{"num_hidden_layers": 13, "hidden_size": 768, "num_attention_heads": 12, "num_key_value_heads": 12, "head_dim": 64, "intermediate_size": 2304, "vocab_size": 8972, "hidden_act": "squared_relu", "norm": "rmsnorm", "norm_place": "pre", "norm_eps": 1e-06, "positions": "rope", "rope_theta": 10000.0, "rope_fraction": 1.0, "qk_norm": true, "attn_scale": 0.199, "bias": "none", "tie_word_embeddings": false, "parallel_block": false, "extras": ["capped logits"], "init": "normal", "init_std_qkv": 0.0179, "init_std_o": 0.00352, "init_std_up": 0.0179, "init_std_down": 0.00203, "optimizer": "muon_variant", "learning_rate": 0.0176, "beta1": 0.95, "weight_decay": 0.0059, "lr_head": 0.00399, "max_grad_norm": 1.0, "warmup_steps": 39, "schedule": "wsd", "decay_fraction": 0.918, "decay_shape": "linear", "final_lr_fraction": 0.0, "batch_tokens": 131072, "max_seq_len": 512, "doc_mask": true, "train_tokens": 1131000000, "max_steps": 8629, "dataset": "wikipedia_en"}
MLP neurons of a small language model. Each row is named by its layer, matrix (down: output weights) and neuron, and shows model dimensions 400-591. Each number is 500 + 50 x the weight over its row's rms, rounded and kept within 0 to 999. Numbers have three digits each.
Before each neuron's rows, "raises" lists the tokens whose logits its output raises most directly, leaving later layers aside.

raises: "crow", "spec", "@ ", "wat", "people"
L7.down1289:377454461537504440498492449583560544563527503412516554557543570547452548455477514521582480448466507509604412579528505476565512513472521495482526403453543546438530399577483476499524503532508519462442468508517484600522465461510476483497543508568506483434370467485491507523456487461512488554538540482480494606472503509482440456503405412450497483426476366606540522470441509548534504552538497463469444455504392462470543452500469472491516482546439495534496475536463439530513551546462555519532492543495486475480485427392518422503510490483426491499490433553476476524506430443542621499

raises: "000 ", "0", "97", "000", "89"
L10.down1797:536506496515477445512549411406453576533555512559564493600427465438466439486539494523482471492446465445474520530478411488541341448526492484497476585488535513463441507495426482446439550422563509508499491419516392560558504616515576448487504468511461544490563507457580476404559561490405434541434485586469479513476641474412530516542421526554502595478480480563540482522520488437501466489395574457513469444507513564470554554589566576593459497508464497573489442660495476583472524501487433493501526602597496539435465471508523499504476459410472461560496456514529550496396480456607530603

raises: "der ", "der", "d ", "del ", "den"
L10.down62:455514493489517529586474483486447599496508450466422539430520536475528473400500557520468516433492480548483487446587421535442555513510463497466527423407476413418541405546427509404552555448522508515519471443488428456485556518568465428504506532571483477604457544628429492464503580484558405542444490495526516537596494452417481492519533470519545552441543549523542538571544504513457496524541415484554436463476574548564626500431551472473503456497525479545461558451410526443538485584494490462471453522497445537414493481585505511510522514493553452540586500628576524503490458503484557423

raises: "pol", "sec", "Security ", "Pol", "pat"
L10.down1969:596474542478542466501455571512544478486493527511503522485398571386517549443605559459571402497479473523528444543520506509404598539519464517635500403338529545473495476453501474441529425433589476459515552496508557420513489512518504514445468535430544452441450494457512515432619440418456487573530476462476546477539483524429464464551579471571496512520435473575441432542512471522406489625538467442526545455423481455584470449587568525486495452476509530577445512452438436602503362401580431493450505470460480541536444518540486578489438516482501448618491496438567484537416540552503518383

raises: "T ", "st ", "ented ", "tic ", "chronology"
L10.down2218:490555468455511411396476533538386534538570468508490446492389543436441514537551551447522561474489461475436520446582507586512474429566470452479505365475563421444483507494562450490498524525464515500477488477549496494596495504442492456406550486453602584530547477469476518513438502471478454562525427445441520541487375492423528491447458531466520546446458426505513512468502535482452489472445451382503532567471509480476503565481512481475496471522478526510505569493508471436536494485400454562480426455508517530435424420446465447384487461486515499562519537533475456578481555594536464489

raises: "were ", "are ", "rely ", "themselves ", "have "
L7.down2250:505512482530465438458513519531491502471553516519508372501563457510495551450479552456570482452504467463544489491505473503597480448550546527383454443424497543467490559548429508470528512476500491579513535435481577548587425511544487552412540527488384509667415523523549514426508535421468535471603479494492524537466539542478519496489527490537499453423462588405553526492504500505493366470494495525551482437439460500541574455413588572467542448580483485478502473469518553465463533510467429506494362409423460405552462419499497547488438461501503561504398458545540475453515551443436528491

raises: "forces ", "positions ", "du", "teams ", "roles "
L10.down1365:484502556513593479539486528536497489507568546498538527476473493421482503444456448439471480598447594503555542550527526482527532460456456468493418543518533439415533540446465475562544514606522435440547480499417420524493509486515453452502463451550502477435596538503401576520461500546449524557501508529505544490502415511578563564467416485467505467425527479416552504488530535497490550474568505548586514551539491475447508478479466473502538459513583443511530498431480482575484517545421587450410621506499529502448448552483446522519502574506546535595470433556541511475521439458510563413

raises: "ato", "plan", "rist", "pl", "ain"
L10.down1181:391409418516526525524497517491469524486547510573482447496585505522568568494428477549512549491460446453528590464574582499496486558447499509501578545487547535467471498498486477508480513522477481558508536562478563464523545488518531541509547481497631376539508539427502493579535499507506465475535570430543429484519435518499428383521489609552464408475680491522452482517511465498508571459527485502459529522540483522536547597461433483450566507444502505486380480537503498536618515513493555496527554465511477447448436458452468557503553446598546492529449485584446479554567470355442513456

raises: "$", "less", "ez", "=", "stric"
L10.down1450:500569457465425490420522367414582503536530566491473527394556510433465427481578560424446506424417618499473579582521421459489505506486523504477499522546532535446494514491372499493503404549467409519557488481479475534455417504547484452506528567485550519508504524392484558523503570432532473530432419528427485585496556449545434594589485462403485482428475459455481552540567442594501504443537517467510443537572510456539508552427430422565453543426481537509591453566511473533535532440492544545528508504531508486420442514499535488446538529564488479501553478543390460413461442529528499426

raises: "whom ", "ques", "which ", "acc", "mat"
L10.down1238:561513447504474460444461519577515515501570498542574510585510535473427528657586372489592597473509477560570496506504506385481558524423519468508522484450612491542460483562509490558483477454513549510580541485491516560565476381533470522453524518471532455469560532522463469550496536589457490477522448502500472460582555450532449496457549499440505517494467519411406474497521515483525510539454473503502600483453434552474433512523446556547493536423402470480440446549521444466547470586476540551629493535497610558589459478450471371514544431591567447537503438485499442429498486526539499544

raises: "Park ", "Reser", "City ", "Park", "Street "
L7.down1182:521488562434583536576487542471594521535525558477454600498395478450476462484475518485487570451547541483515462461524484462469538601510505533525421535432539516568512565528613471469391486583500464535445484472605435423517567516567427508505553536554453476471530554568531389477464469523550507525501416507481438479537470465469489411564476565493518426429548439549456465536469397534532490422552524432539502494536493446481528474501518532511461495541527445485507507552500576430600590470467520526507393576550490486525455487480529512467439430487463581493530521424505558515547591487535507538

raises: "500 ", "000", "200", "400", "000 "
L10.down294:533463525458475562524530505492578540505484462556470458518455573390472485498569525523564434518486541393547533531450469555478423510568496424472530527483528523470537492464424528533472478459483466550471457526464435520615500518530503512495573444533507599402473521500492469335511586520553509452513421540482520516519501464414529560674455541569494465461575499561511611426523477587513422558425551516434454454546508581425482554525548500486446566481480446428556459509571367483462532522580442522434523490485508470493486545544506459551517486508487465563534510606488460447441459487512461510

raises: "London", "Paris", "Washington", "Ott", "Bang"
L10.down356:490439482489517549536522527397531530558590551498446502620516506455491559487510553493581527504560516517451458496496407436487520551465484458563532492482524533477505490550569475456565505497539485466453478436550496579526493586501520562560471582513479496539476446485445450523526487356447481586522523467475405517441516466503523557483437497538537512446574497477486516575475562582492474534550587523450485591436471475545519519558505528502513547477551523436448418495558622596540440515535476502491542440458524404510455499515476518625546432543498592402438546483422570470552484498472450449

raises: "American ", "Americans ", "African ", "Atlantic ", "German "
L7.down739:519467492613448454411458421476585574543506538540411531482503484590464503532505528543511512573564544627479475505550483561492507535570576565463435520541458544524541468557546443505438503498475583545507531516559506522608543454456481502470471478451533465488581469556500467490476455489598425468491498414460532481507532481440490595495451466489483553389528568492507646461483458589420429588489546546497525544424424537476522598527600384519482393475471464519426459560482540608455525481511425584495499443480552458496501477488533515503573620499497549429480537574564516516443511476487394447

raises: "years ", "months ", "few ", "days ", "week "
L7.down615:475496470441454435580544500464423399544448522476516502495538508522405554546520566481524509541533470574523494382557453555564505494588498489479432544612431500468563567518573489549477534404489537559517456504483543512457498531583388501498469445457494528444452477573433559490433515537512510493523405561532547414472438510506477375500492498495455546521503576456491509528617499577508496563549565517438479470417532492538551448486417541419564551475464568445484517470424500483504557514542425438518483485486581507545434444511462433541562548467528433525386491493493488525498584516510537447

raises: "career", "career ", "Career ", "post", "positions "
L10.down1070:469477458495434455501581450526489405577500524491464579439399504408518487513492502506554439478496524445422472446525494525495422588480509488571537554445574560559498490542588410408480561448583464468547507433609467447500433598507533544445525531578500536538508552477530438489523520600534465532489571496488516527456481376502524461507459537490518400514528580504441497517554486497517488410379492598506455527467509571521450526506591420479556497417543543484607436436515511615521445436483464495389613433395545503453451512620494594445527508507537459486575461538460515470410517493553503564

raises: "life", "life ", "career", "run", "career "
L10.down1895:427480473521432494558533498479558541479513501512465406519466495489510520579429486613504613449521519460494464508602553556516537511434532458517556472425548465564472425553436556449519527530390479530461452531551560445542482542452454549512590464505490520434415550481550419610512482490516515489465468386553476531385518475525441505514506516459428526528449494417592586442445526423473506595524560494507496400465566551532533506620454533464527465548486519447485423494477513487449562506529508422552453559416472473487345539544491410554546569555495500548513487605442499544470506480528495532

raises: "ame ", "ame", "eting ", "sig", "om"
L10.down2043:558453491502526490532448488473478520492564452544552525538549508496517443413485476481396483519483492583414517389532535470482568493462456495442487540515444457413530517581627570581480608443534373474453468523485471489431481521519529452530487507433445452556517513563505536436465477478494461519621368479490480526562516496510459471452518536549546515529475503508475495464530430618495429465542472473540495496474534549453562578446505477503454418528479391430515559371457535525547372488478418497509605494557586501440559524500486425454496568525491488514417561510551479533422489538434541484

raises: "months ", "week", "days ", "hours ", "three "
L10.down1087:476457493581521454513504478449442404614575414451495522568530541555523476483502514439575491504474405465503539419418506530547472592524500481516503577512446543527577506441512446493490519460405536496494529530509527511550480505519544501561623361414558545411487523556478530508497482477530556478475503568490555562523486473511601496409455539481459466478544504511591583556596495568579419526541562503384588559540550476512491515522469458511553520497463479563430503560410554471550514475609467433525481610476459574551537513438449514432496550537518570520418423490510441507425524487519536442

raises: "and ", "and", "ands ", "anding ", "anded "
L10.down1328:465498493536482397469494558435487589479579571474398520532481597479559522565433440553483563465428425539453549505437455507519544474620529450517522462484460460418381443476544504473513564447570508526525486446549491443537492498476463526527529510453593571425550466531488411492537461439446481514461473536537552458448518383516463540485537467460610435526537558480497426472529523480447556536525516412447429509375501473498509493507462453521442501440513464453480522407489562417512438563456497443470499472466502523552563512440614535508507522485505460570455529371436433502480512609420406533

raises: "following ", "situ", "film ", "next ", "season "
L10.down118:525463546555492559472498521460474469522513514586468520436516447446472523472564519537432505507526490600538526446365644525492476536509471485458487563480468417488460478498472594510513503469450459426506566465488464511478411495483514512478506518432440502495470497552436482465532463501445584520420474460578489443522501510431489510519482553569504410499553488480487427541496415534531573550480496470582466581498481566407484538483458601554547473385526492553496424511540544421476558453512477557498492434548502475567534490472551420538483452609514473558497524500482563542514440588489511515

raises: "tem", "val", "Tem", "lake ", "for"
L10.down97:485481370478562521490527554502562441557542510531554499528514459494550510459514449491468466486473555530469448456519589522523455603475415468525453515430471514546504538479460430509468512610451481575510465421544546424568555529468535446502429515514414470542529428636541457470412443447508544541487475501486478482525585487554592516473515411472487615505509405600438409556517399466546502517529503508471423512471473447540570412496488401544493473522494499469452442561495466549524577505503479473508500442525484513580470504523470493457490462472392511485498497516473507371627517499537489467

raises: "play ", "story ", "reference ", "adap", "cover "
L10.down267:444502451529482581457488456553532478471474455507528546591532488547508413534534540505467458471474424490599507492554532508463459548482502504439513469596548492541548514416535436488531540448586549407429534522520455546558516493506516451436446472479494415540559462570546488542546444472353475511499529635538485508569552480520528486419447539501537556552456428456603573415490485414462615588609442438491498463502564431534458559533513515543566512520509448438606524432467574471465581494427538444564537438474542484486515497448495502528535402495455530482523463454495491463526568507505524506

raises: "di ", "del", "del ", "d ", "d"
L7.down907:527480555555428490549417485464487586392454476431460555512519557459471398523496435483540560482432457576495491439527481380502438570533456481475474539478493550487506439447465426491470381516498457516492516533495518485494479522422500540407453455499495517575543464587561477489525614683493471479436518512509502365662516520462416486478478392458553533395524524602519537554507513602510491459486479561453416520461501559539536499443492451527443427530534576595539480474386535550515525621504492530507439473438576572649441454487582499526407486505507521518493462546530514547529660528511519524

raises: "English ", "Americans ", "England ", "American ", "French "
L7.down680:467557443563491465497598507583459555552590491501512522457435465587483574482537598485553462560524456500452495465532576499473572486498523532463452501503495551514570516486492454517556479513483474553470460532499455531483487478538443515539538368476498577447560510476568455545492525442497429532459503588429459435526446570490497438546541501469542492432540507530495531479402515607512421596500537385533492524431608496561510509454532480534369492471467590520457474505493473598494520461528477537451499567483573420528517580430543504471482526546528422458492481511516495393539535559560541479

raises: "which ", "latter ", "of ", "whom ", "wh"
L10.down1430:577390446476467496449494459516467516530562503461503488528519424460459535475409491418489446510524581529485527418455579485552530500441567506508572509531511444468497471496485595528459418405567525520547444501484530558484547529513432469513468435476549396554513518452473444533477517491495597530442507453475431433532576414561511478515554519489521509491526551505535483484542498493605500442452500499492546476522527443429408536489477490377478493408559482488514500507413427456422462469456552547547619434418581454534475495490482452503569450418477526476469465480493512439394460530514485479

raises: "and ", "(", "(#", "(\"", "ands "
L10.down2041:429456460486477454568516519498565550433510559575426416459436459464547570516552490584416494540431494488539472579486431564579595456506414499454577536475467466452461477494530483489428533552490590502479524496596509378463640497594482488511402495447565476455508445567484458546517536556456517566504468526511594448489484521415383597475552563405536486541516531550556467465480476452539484546547510469455490481412493441475481471560403452507421605483489514539536491464569589492467524526449495484542560526428472481543497517537548524492400557486545495588496517433480481602536481445489455532

raises: "du ", "de ", "di ", "del ", "Afr"
L10.down1019:544493453555485506477541476535480617510476485521394478541518533475449531557566517579444584431526526509491493443505488572443530410578555447535464470584467490509442518458479458488580519383510535551581562483463455536433490544417457528538478501476472432521590476476542584470402466559516521493460492424535513427515466515440499575397507514512508482451511524560482515560548566563549519521524532550500463517452527491534507620564490513599520444330590546572493512424451514419554505484520503536553484449496474507572533417432503479531530475507426603500575545543527485406433570579485465507